From a checkpoint of a small transformer trained on Wikipedia.
Architecture: rotary positions, no biases in attention or MLP, tied embeddings.
Training: a variant of Muon for these matrices, 885M tokens, 6753 steps.
MLP neurons of a small language model. Each row is named by its layer, matrix (gate and up: input weights) and neuron, and shows model dimensions 144-239. Each number is 128 + 32 x the weight over its row's rms, rounded and kept within 0 to 255. Numbers have three digits each. A neuron's up and down rows have the sign that makes its largest values positive.
A block is one neuron, or neurons of one layer that tend to fire together. Before each block is what it responds to, as a language model described it from the Wikipedia text at the highest values.

Description: Possessive marker after names. Possessive apostrophe or 's after a proper noun ending in s (Blades', Adams', Men's), also "has"/"have" right after a sentence subject.
L4.gate147:113168131116080099112126180061132128136117095139162073055143091143103133169095112128139146082082139067183132129152151146118099125142063103141079135142110114073105078123130159187125151173137139129155147164167102165104122146110083112056144111104116114125182130091136116096149093192146147093
L4.up147:156139041128115177126083157112089148112146118110107157115100124138134146109120127141095143110166117179106153104138152149120154102088129149101177124109135049072113094157132172182125127055115150104129201126138098150129155146206138087128136098112131150115139184081135141156148157125078074128
L4.gate213:114181136105161152173126095081095105186173102140108090098117131116222080117141122134108113167106124128125146190141106189113192153118164101176119133123107086120132161141107147150169146108106147120129185131140191162084124123144180105108146144152139103158121106139169118057114158158077080103
L4.up213:101108144125060173146150170115106116128116128142121112162090168151099110174131137185083137140154160115162078168142178176138115094102148106119161105055139115128104027162126114108111153156083153115121169129114120155105151134159127152156124156085141099167116121095119086082166097128152165173
L4.gate227:135178058139091167129153136147164107099129128123187055135092119144110060178165105194139185105148126123116077118220164168152096131081141181112139092110116154158152147093143136113133162096149141137097101134151071157093152163086142139123111151114102089140152146118134183137147160105087143113
L4.up227:090116132143100122203123109127145146131068172096100126055057133116112137094096157138130129095135130187112063155079121137141174215168148121109105134123103119051108183116119109159146132098136091127128176141063083135129191204116096143122064133171151103121147155154129077152155109147155072168
L4.gate448:105129097098101150120168155074125176110166124171088095106141162092089115104134093138077174114114114105155100148142116135174175123166121093156164050148151200053150101086195080096147141151137146081146128137111105197091157126165107151064133117166126140129137121091115145130140199104094109082
L4.up448:127210150135092214148139168139105131149135095255163097146081168131146179080122143159132173143118156059085099139143119079142108166183147145127160107126144104138069090148162157158113129150077114094135135102136108111138145146173093131117126110084102091144127032110118201078160147116142151116

Description: Section heading closer. The second = closing a ==Section title== heading in Wikipedia markup, e.g. ==Education==, ==Charts==; weakly, mid-word pieces like accessibi-lit-y.
L4.gate186:125092160166089087109135092155105137154134213131132119137125143104191079164139147077119187065056150149148125177134136125093122128131164150135104147061173105086106103086151146160105122132074176098178130128136091141137140157191187101099118149143052131135147064151131106123099163092083127108
L4.up186:089063134173142136105089116114131153082124145170111113154053181163161149131156153066075124131138125134147132108143127055120163106131130142118138153178159108145108116143149161112143131128090133148139121102161112157103108120086105089106124140105101121097136085156119047062091111068151116127
L4.gate255:157136139150188140134130114112094123102142130169121163138101148123133139148092140158174144062109111119141173100058151105144214150133112127155068177137179161181182166132196155098136096189083083119175088117169094115131169150155123078179130093163125136129161109139143132122110093140123151182
L4.up255:152101080100160120081143076120138078117167123156095109142152138209103140102077110041115106060169124153078103180145153132135131137208145126136130130147119072142093109132118156109125102194109121134119110071140189164192151076120112114104186136136130155105074068078115117144115168139142136110
L4.gate333:136129111184180128070110136146105136132102115152098194163120137190127110092090197168109154125127181159104081177106176093105154141128194147140091145177137098112132087183133195136154209101102137107134110143176112098151105131096168136153148110146141143194147108144150115152122130140167151115
L4.up333:115132107104179157116122144188134137147140116114102068124089172062132151150121112061168169136159129139181110151099159115141167145141137154155100142074128189081159100185117113131147086061085090097122134133112101138105146080096187109097084197105133182188117130092138129113128174158128145108
L4.gate339:103080127121134142121188147161121130116171112149170106138207131128144127163140122050123112122077141122134151145104118153181167012085173141096094153135122116122071108161088149098133142064100096123145135160109123148121062071134155105124152097117113143056063111055181105087163140229137151161
L4.up339:128179038118139141121133114086113101122104129118130155096172156137168140089161066088143135125185131152155157170054105108113159166156199130075106173112072135082153116074134099106124133138128071149081139116114106060185129080060134107115119043143091160194174086121118168098163122118084080162

Description: Auxiliary verbs before participles. Fires on auxiliaries like was, had, been, has right after a subject, usually before a past participle (had been forfeited, was named), plus stray table numbers.
L11.gate42:108098098229097129121100132159129145128148180146115117107155158195163136157077125097112203098134173122094094143187100118104132132085139167141141133144157179085194163106092155130109137129121106111102109143150063086150117139165173095149133168063118132152132149153163136110205132161164141166
L11.up42:176170099128097168106179100138095175077148132090166169067140136133073151128140137129185108158109184117103118092175179143087219143136112128149114094087059156186174171125110123129072137156128133134148101160122118106160135137142168072124136148135159089112127144139142197139095128133127161144

Description: Wiki heading markup. Fires on the "=" signs closing a wiki section heading, e.g. "== Writings =" or "===Vowels=", and on the blank line before a new "= Title =".
L11.gate427:085089113106119127119154156109093095159145114050115131102164111105140130119136119133120150189139141153166127114190141133122129158177118078113155066079116159145089150095183164098111101108154094127181203097109167135117136138074143167102121091171119098132100129089130066138099092141085165083
L11.up427:163123076102074152117162076109131100193145105078127093173123121155145142158127123044078103131170136162182116180159139162121199125137143128149100112124174173115151139170102107100075095112099061123080169125134120079122129076174174143145161118102163153164104169132182116135139124156121146082

Description: Finite verb after subject. Finite verbs, mostly has, had, have, was, were, be, directly after the subject (the Husaynids had, it has); also table pipes and bullet marks.
L8.gate35:139102070133084090148099107147113154107108138125125169146185148077149196092071141103122120126137180157156072141123106152194137093157102111173139161129124076141184150112144095170145107119092136094113108137127104107121115080177150102108110167134119117145126140148100095112170112142088118173
L8.up35:159109201168054159178156184106093151072115124174174076096078126134098154137101145137158182147117087120122130131146069086125093162126111123121057158066072050128135168198105147093154146119125155139143117103118091100145181172165093109162055092139164102149051157113108155119137135113154158132
L8.gate65:167092132136189155082124125141104122204120111144108111160132089106123149091132136119145173153176087090110169062134125127137206183052101108201118133196107156148189150116110101107085118063108119096167124130088097199110089147143138127127111072145162124144130132134068162115141123113106069174
L8.up65:142160086143158135065136140157128179102120142149144150168143167179119131154149105142127194139138185143068126133114115114173084133118110104123140186097120153076130112116099149160123149133043096151147138169176104066090145129139155123083145119162182128071121123123125120114184167184082088141
L8.gate341:161153091118090115135127136083124170094094090107129196086194130104106127117160170148111122086109106127102031122161077107132177092102127113097118101131142151157134147143124135071149163140143162179113110114086146134106187095138185110124147149130145099085151159135032112113112173152132129145
L8.up341:142098138132110184101076144086146105116089120168139136104114106104105124134123128078122150140052139158105134097099173101151152104123085153093161123080159063140130126152109150099141208175119095102105136053089100170108156103183079152094108205154171126125113142128127136134086176182126119129
L8.gate360:147172079110170140127089136150120185138177061127099136132175086173118114124112096146120113069113097146099082112145129122156123149086108113178100129149123054128137150106065150171136107176154164099121105100109077123155165151130152085135178154069103094174125170074169084141174119122151119140
L8.up360:138143104083103100097144104102110120137160156110125126184093134165107145122150079152130134118184134100082083101089107134068139130111109144083175086137095149096166103116118108107111083129129107140117169101099160081167095178132155127155075227113129175170144115143183156172094071157119109126
L8.gate400:087199142108129166148078192094128133129087157118174126091170122083156153116104095085109089110152138134149071107104169105103165138156147107188077136057098118099124068163117127141109117128136156132096133091135139116097117141112130172146144069097208144111108156103084091143139113139131169155
L8.up400:093082130103137065072120078158093094156109183111128178136127155122136127129173096122116145128151174142108152136103100174079150096129126110087112140116139113197102168221159157065138142141167129112086131124144087139144112141185091115178123190115122117164194095098187180150142079109196099149
L8.gate415:109141137124191139138145111140108137162087207181159118133129104068158153123148145131204133093069098128127053110146188105143158120068167123122128147180057154084162171170143092107151135120056127114081101116113154116135101168136143176114120121135105169140081123129088186089168080139128143133
L8.up415:104102110129136134157125122122141175155075114108166150098153086112120143169087155133127142140139162177108143146141151118090153133126118062202085158114131081168143128120175116170107169109184192157153146133127057074093121130089155176169076175149095076055085118135120111180152138118114151119
L8.gate426:102102117152162033210120097134122078099107124150110090169156119130070151167191113137165145148091160112151120092050102097132151148112114150167109150159119121136121155156110126082176211134112089120125119136138164122122078174178141154150078130133133137084124170095118154127135112114115113176
L8.up426:121075143097156125118153110106128125128125177094129191179186133116115132165119050122129080144117134079169064121162150173133155108072126129087095088165147128086116115125170134097138133160117097101095174104132097101096123173091190156113056158190082127090101124099155119167095087133136144129
L8.gate449:123089091173191138137096143142104079054169110076178109114063116092144164140094171106099149097111128112091131102146131148155114101138141123123152103130142154158144158118115142118115110046093154092074127105113145123112116148106085128155128107139109128134165145228125147072211183134125148087
L8.up449:066101140131089096176141209073137119104159107169145109132213092118100107080088158107150087091114135128138133150113122099138119091148209173156125093146154077089120134184153106172097125079120166147108088147139071126169097128163128140057134147141139116122100151097128126103096127164036131118
L8.gate475:117125128140141159180102117123099125115154156127063168100129157102105156141087147151145077107171081168137126156158129110106142117058161121130143109184138090082148127109125100165083145100076085151064094166127150123116141167131171114130144109075109106154203126097128089090133140195135076114
L8.up475:149108120097161130103117126204107112094118156129173126144180147130133105127094146178162104163121095104075082202101162160134087127128130131160151098101092125116082127106134070119127117130160096177180135128107131140098146119105134126102100151126144105115157121120085185126122109094071144103
L8.gate489:153113134131131120126100104075145178106108126064129092098170106112087147162180106118129129128094099101125177150133187150060126069116150195087147096114089135158082136106160144110124122086123125168089128105182128072099091140096178152131129093187136151107117132154089080112141137148051100208
L8.up489:164138106092139052124108117111102157153086114115178133063137146097088124145104102128042104143171114047171123109176159130141119086193077177092103133166090147172123139148121099117121132127125094086108154117146132118133154159144098139141124180098109137165164085110098082070189133162120092141
L8.gate513:091103097182123142122151115098151144118151147115073138058165067135144159103133099146091124118164085150155158120158128113143121107109162130120176129097095071135091107083155125130094160136112142141096111117133134136098116129073116129140122132127149051092095133181092170176096138188132066125
L8.up513:129103101092164140102153097100112074091118158093198078109179133138156162142129187143180127137105102112115202143160092112179096173155174084115112138137101138094087157141151113156093150168068100123069108111125188076084109094121090117132117133151171127073192124113152123096101126127154089140
L8.gate540:104138089165111137167105188147061141227153147139154134146106133113174138119145044087146102155050156096118139194132068122118133163139147096164189128143155092112102219075171085095139126121171164063116149100147127136115095149126110123107175103095096091101162113084153158135146172091135086135
L8.up540:120162069138149140164156120087100145145129121150142082115128105111129147143139081142125187145111117093111115106087124043147140118140120134145128059134089133090110150089157089106184095162118124162133131085163140109113068194168088166133092074131117098118084065105168126104202137113099136171
L8.gate543:107165141081110095095140080162103155211159103096138161152106117164084102142122128135099091113110124200133109139145098171154134156119075142091147062147050087166089107121137127082047105120115072127107108175166131121110117141165101073137152158144099168119110097114158149120154099139099105138
L8.up543:110155130109171102144118164147140129127207135131138091125125101143119158203127150132151111109142114149097136072192161159151144135129155147119136121118127212172073107099134149130129110154128142101059098074172150106102122145151138150095131094177168119163108120061093076054156119148132150091
L8.gate563:114149152167108156145190082098127142165155150096201143115128146099123110132099121159143112068152133110099159103154165107142094163095125084196143167180097091119156146144173081176148133143104129083132050132133098087095151163157139165118122145172091145188060079178222095136166116178116060132
L8.up563:132166120126094135114164052125092125099155161145134136115160094102154166147100106137088122134157141138157109077151182128089140162090137173136187113179114121131158138124106117136171149137089194088094142126109152108073110120168078145098141101133121134192101096135190097103111118114078106160
L8.gate577:122141097109098104131094105122153177137141090195106174118132105109163114177193152103123205106087180108108103144188140115090057173164075066138139145103129152167150065141140109153173180149104153149077155064097151140227076147165103133126098134110102120143116124141185101128146152099137067097
L8.up577:117158109128108127169143126101108155134058149123163144061182138122087038123167114149104090182097175143193128099171151136115109097183139159137207182085128145078118131142177114143144165130131143085072126082096060138140100167085108115122090125154150084176167146141144106101106128115146100146
L8.gate610:099121118159098105107151109164049147173150119104142158120097121081097153086108132144133163050103151172113074085150161124158195109136172103117127095111066166102126149114143121092088144133133131151079063111122117109105122147135113183161114161126096101149106100129135095132155174122158086173
L8.up610:133102084130068112134165140101156175114117087146098159142096162107164115131098110147179146130118098158127088090102080123116186141127114157092112069188124142139164115167143146109100103132155162116132110116200143151136184100132140169108130127100081060130158194158166162148170160131091184133

Description: Wiki heading closing marks. First closing "=" after a Wikipedia section heading title, as in "== Description =", "==Plot=", "=== Film ="; weaker on mid-word fragments like "ura", "na".
L8.gate16:122131156148143133118202124171123119105159158086138117197105132097156146090033143150131143154145155129110160175142063185173128174086163173124109164175138141162126126134186138124187160127101190134104117161147166150031146159107124148142082093116158150118152092149158066147076122146210107124
L8.up16:160074147064097100124102159130110125149168107120121094196106205118110156100138161156139119123157146139093142130125089100107163126050122139133108146113160152116121183146188162133093124088185137082116118144109124068196115146071157113128158106125176165124156129106066183104103113107089118146
L8.gate18:073123082110158073090152131116122172117035153140093148154123125101103099125118135189098096087159162153119162150067164128151139112107083086111167192123175080154128115133157107187191099146113158095124194156080127182139152112154107126112097080155153126143090111120084164067054134072127128119
L8.up18:079203116134107096121138084077122120115094169163117208179166082150117102139110115141178159085150098173111117099141143141116109165096138106141116165126138113125147104170133188113109168104135112072136119112118088106134131143101097130111169176104134111104128046084099091136152119155131175139
L8.gate89:171151127134141052107122176150157094099082127128080110128101092120142120109111157153127175116170104147104175054130132151111080131099113106136094140137134117139155139056153199141190112140110173039155124128088158104173155113135144143149130093178152082113116105122130112103157177132120129182
L8.up89:081093142117090161088138098114097101174143116090124139102100126136157141085104123124085144110141182179111129153093151078117113113103049061132174183112104096091156093137120135150120113154082092139150151098039135093120116105098123087116105127113117166135156097129101127146120093074083159104
L8.gate106:106168175155106144144182098156157130081159140100148107119074112097138150146102134112218128103121095132150155139076171130119121162123106160147128138209155175101079088128125072139171106136148151169155122147061134100067123116132148138151075107127166141128213077134142107107134116152139088135
L8.up106:152131140083108122120056105135140093115103199212138070164100202086132115078154207144154126127118131154132087078067089111170115166184116160170188151128168164120156157119119133133150129161137155159125136100098144119144139220149202155153103176132126153109106088110085108131138105124093117176
L8.gate146:128100161120140093110193125068136117193089191098124143161173118160149110101127156075114067084134185114146119129077147195113123124116170122117081128132189148157131111094123145155090171129113118102100135099152115119120169120130096126112117130145135147128160161152183135091109143161150109172
L8.up146:140140109116171117068141124128088088169079186097079151183135122131128128083127139119125162113121081156096138134089163133136143137154111178118144122078129121171139128141116208077102153078159132135127099150111055150114142081147172158142133118110080071121090190123170115106181142158133130110
L8.gate154:087128097145121130093136112150103179150096107194132090078111080201097143170132140133148106109105129135109131118142151109132181150133149141198162122131126177113124082080171163118120123105150105128124090092103128143124121156152096103157108075053160193141096109108151134142149089165206150097
L8.up154:158095120173089124151082129145166148091064156140062103165183157066140092116129130118115191144122133133100175087122163131140162105151195116164120154130066168126108129078103207124179097200109139082146114181032105109154146164080140169171107065180133108194099176104179133125165149106104153099
L8.gate228:129165113146096093132120094133137159159158171087143141058066088094104162128120132130162134114109217097141125168140108133156089100090125129122155136130123130100163146105111134117158130165139114105132105097148108105102143177104150114070065100137152147083027093132130139124035178168128132135
L8.up228:158122196142101077209098103100146108165107115164158133108090145141083150175104131116102183050098081134112109126161082149111131114089126164124129103157138160121145134149154076149146128148151150147148104124111096088154100086113146132147102064154128089082150166162164093155146181140138117149
L8.gate306:133090106146204082098146117161129118116080166103167154163122098076124107153103106115117091130116144165136121119136159095151147087136164132119133073151116124170156138130113092136152113123190135163069130166106096105073151140101174139108148151124164106133108096140157092137175151139122171058
L8.up306:130202115194118120053166107104101120123136146168118116141102149130073094101156141137170094127154094106158082142101158181217144149078121109141137138125169153133099126074091126110117105059186106086138150163143153159107134104174093123106166122166156122111124082135138181091077150129129139072
L8.gate330:101125076158096110149114142141108111149143127210108179118117105101120126166171154104105087114115130144176146146137155154132121147081112050115109060184134149135142129144095148084176121126074139074086139162100148143130114124138134163089083061199126143082179115085148123148104088114161193082
L8.up330:116092135100191094092173159114096120123185125126108131130155142159088107148132136144093159119141065129104142133046148080216158133124113148128162176213120136113118052126154139169131117115127116158129131136111109095128162177119125133062119137145233114082135154126142160153119097098181198122
L8.gate367:117086143085174182044072124176121117163118119108118127160123109132127160164062103122117132166159112145153147142127075154159134139115114114067068195192084124121189117107084085100125111127139190126167111081067126100095090154189128129059109136186109146109141171133124114138112161130083101097
L8.up367:077098048089104082090107102103154136171133095157168139108101121121164118158116127089148080096133167139096208133132147124119175173099142146106074103175057153129168100128132082108117117112223129140149118074113144044189117117132160125091130107156115111151147174074141124135096115130133106140
L8.gate421:107147108077131092098165149152158124106104107126153136116099140148176169165145102159170125111087107172125116222117146201064158137133148160066139077054072145109110175101131145121149117167108103150117189120164122123081121216132195078106110133140201108166119132161151138125039153120142133139
L8.up421:163148125150139086150093116131152125110142145099119118155127159158141076212106142135083117104076104170116162190094144100105170061108100148157071097109145101100096154085113117106101153101127158102130133103164132178166166157121172125116148126171167134095126105123135131114129140051107130148
L8.gate446:067154137124128134108067158107136129077098095108146135148161130074118145152130132112102114135111098138134124063090144139139097131156103090125171121154063113144146142206163119122127167118099074136067158160098172101135127136152082044111185133103163089136118106117142124119163112094119107142
L8.up446:102154064106217108139188141098092162135167117121101124082170155143107152125115139193101134104164136125118186130094164150146147145153174132116041186050163148114155093130143147157133129127107170111122154147125121120112157116094072170121112145128094129164122148079105126121153109103080119168
L8.gate469:086116152129220148099117149147118183054091138175170059116067108140124089150091081133157091125181135161122195126129091085133156084139153070170144158132142170105106120164119193103081169156192158131146139153108154090169106152111153137134156113129147127106082143103153066115106141069175128132
L8.up469:096170078105123126133062130102158095128179166150079079130102090202119159137113111106146174144120140164161122162142162167159178126126139127152179175144134103141110070126140091073148145158112064106099129118154131039066134160101165165150153104077197173178141162163156149124142145125132058085
L8.gate534:106159136103098074064081152168085124083113148166128094187106180146103156091047150135094110100111127151163069108129161133078168187099149160186117175130146126161153165146164117135140108178141146129150207082105194091132135109134131140167119127129137152138108116143209077120163134126107141110
L8.up534:127092130145110083096162166133092130116190100083105167174123180191065154152098105113125115125128163119145114114162181137083133131177113076119124131158245148142127143100180146143138081108144135118089129146104102155123097100165113158152092093162076118097085160161126094071143162157116193138
L8.gate602:135146171147152123153135116125111114134101084169070172175118108150114098100142120135157146084140103156162072088121187175084150162123134136148050095155134180117170131121093173112144133082147099120105096109102113141110092140115157134121113129126117162092096141163154132142076104208119184079
L8.up602:115088130083117111184107136163146186092123169167101142155164127158181147038105153159122087142096176151125145053139153138158108193094105162129119097142133133107145206142119152158176095142130139126080072157108151102131153159104084089133147149098172155125123112131143119157121139162114113094
L8.gate691:121130110195126120083126117091130117118124066122092103110112146122126102045134115153120149140162192141141130086154123170137122155173147129133109164131115147197121150124081109102139142161049161124097157111134145055081167155124136102075182176095114138141103167121112126137146109171187172096
L8.up691:108089161159114126144142124127158138082116185097096085109105081132088163077170142121139131189154152149117093131140174146115156198073217109147115130150040137161082167115065120138095090120123148105153151111153116122124120124108108123139072129135167126124197116160135132126093108111155205144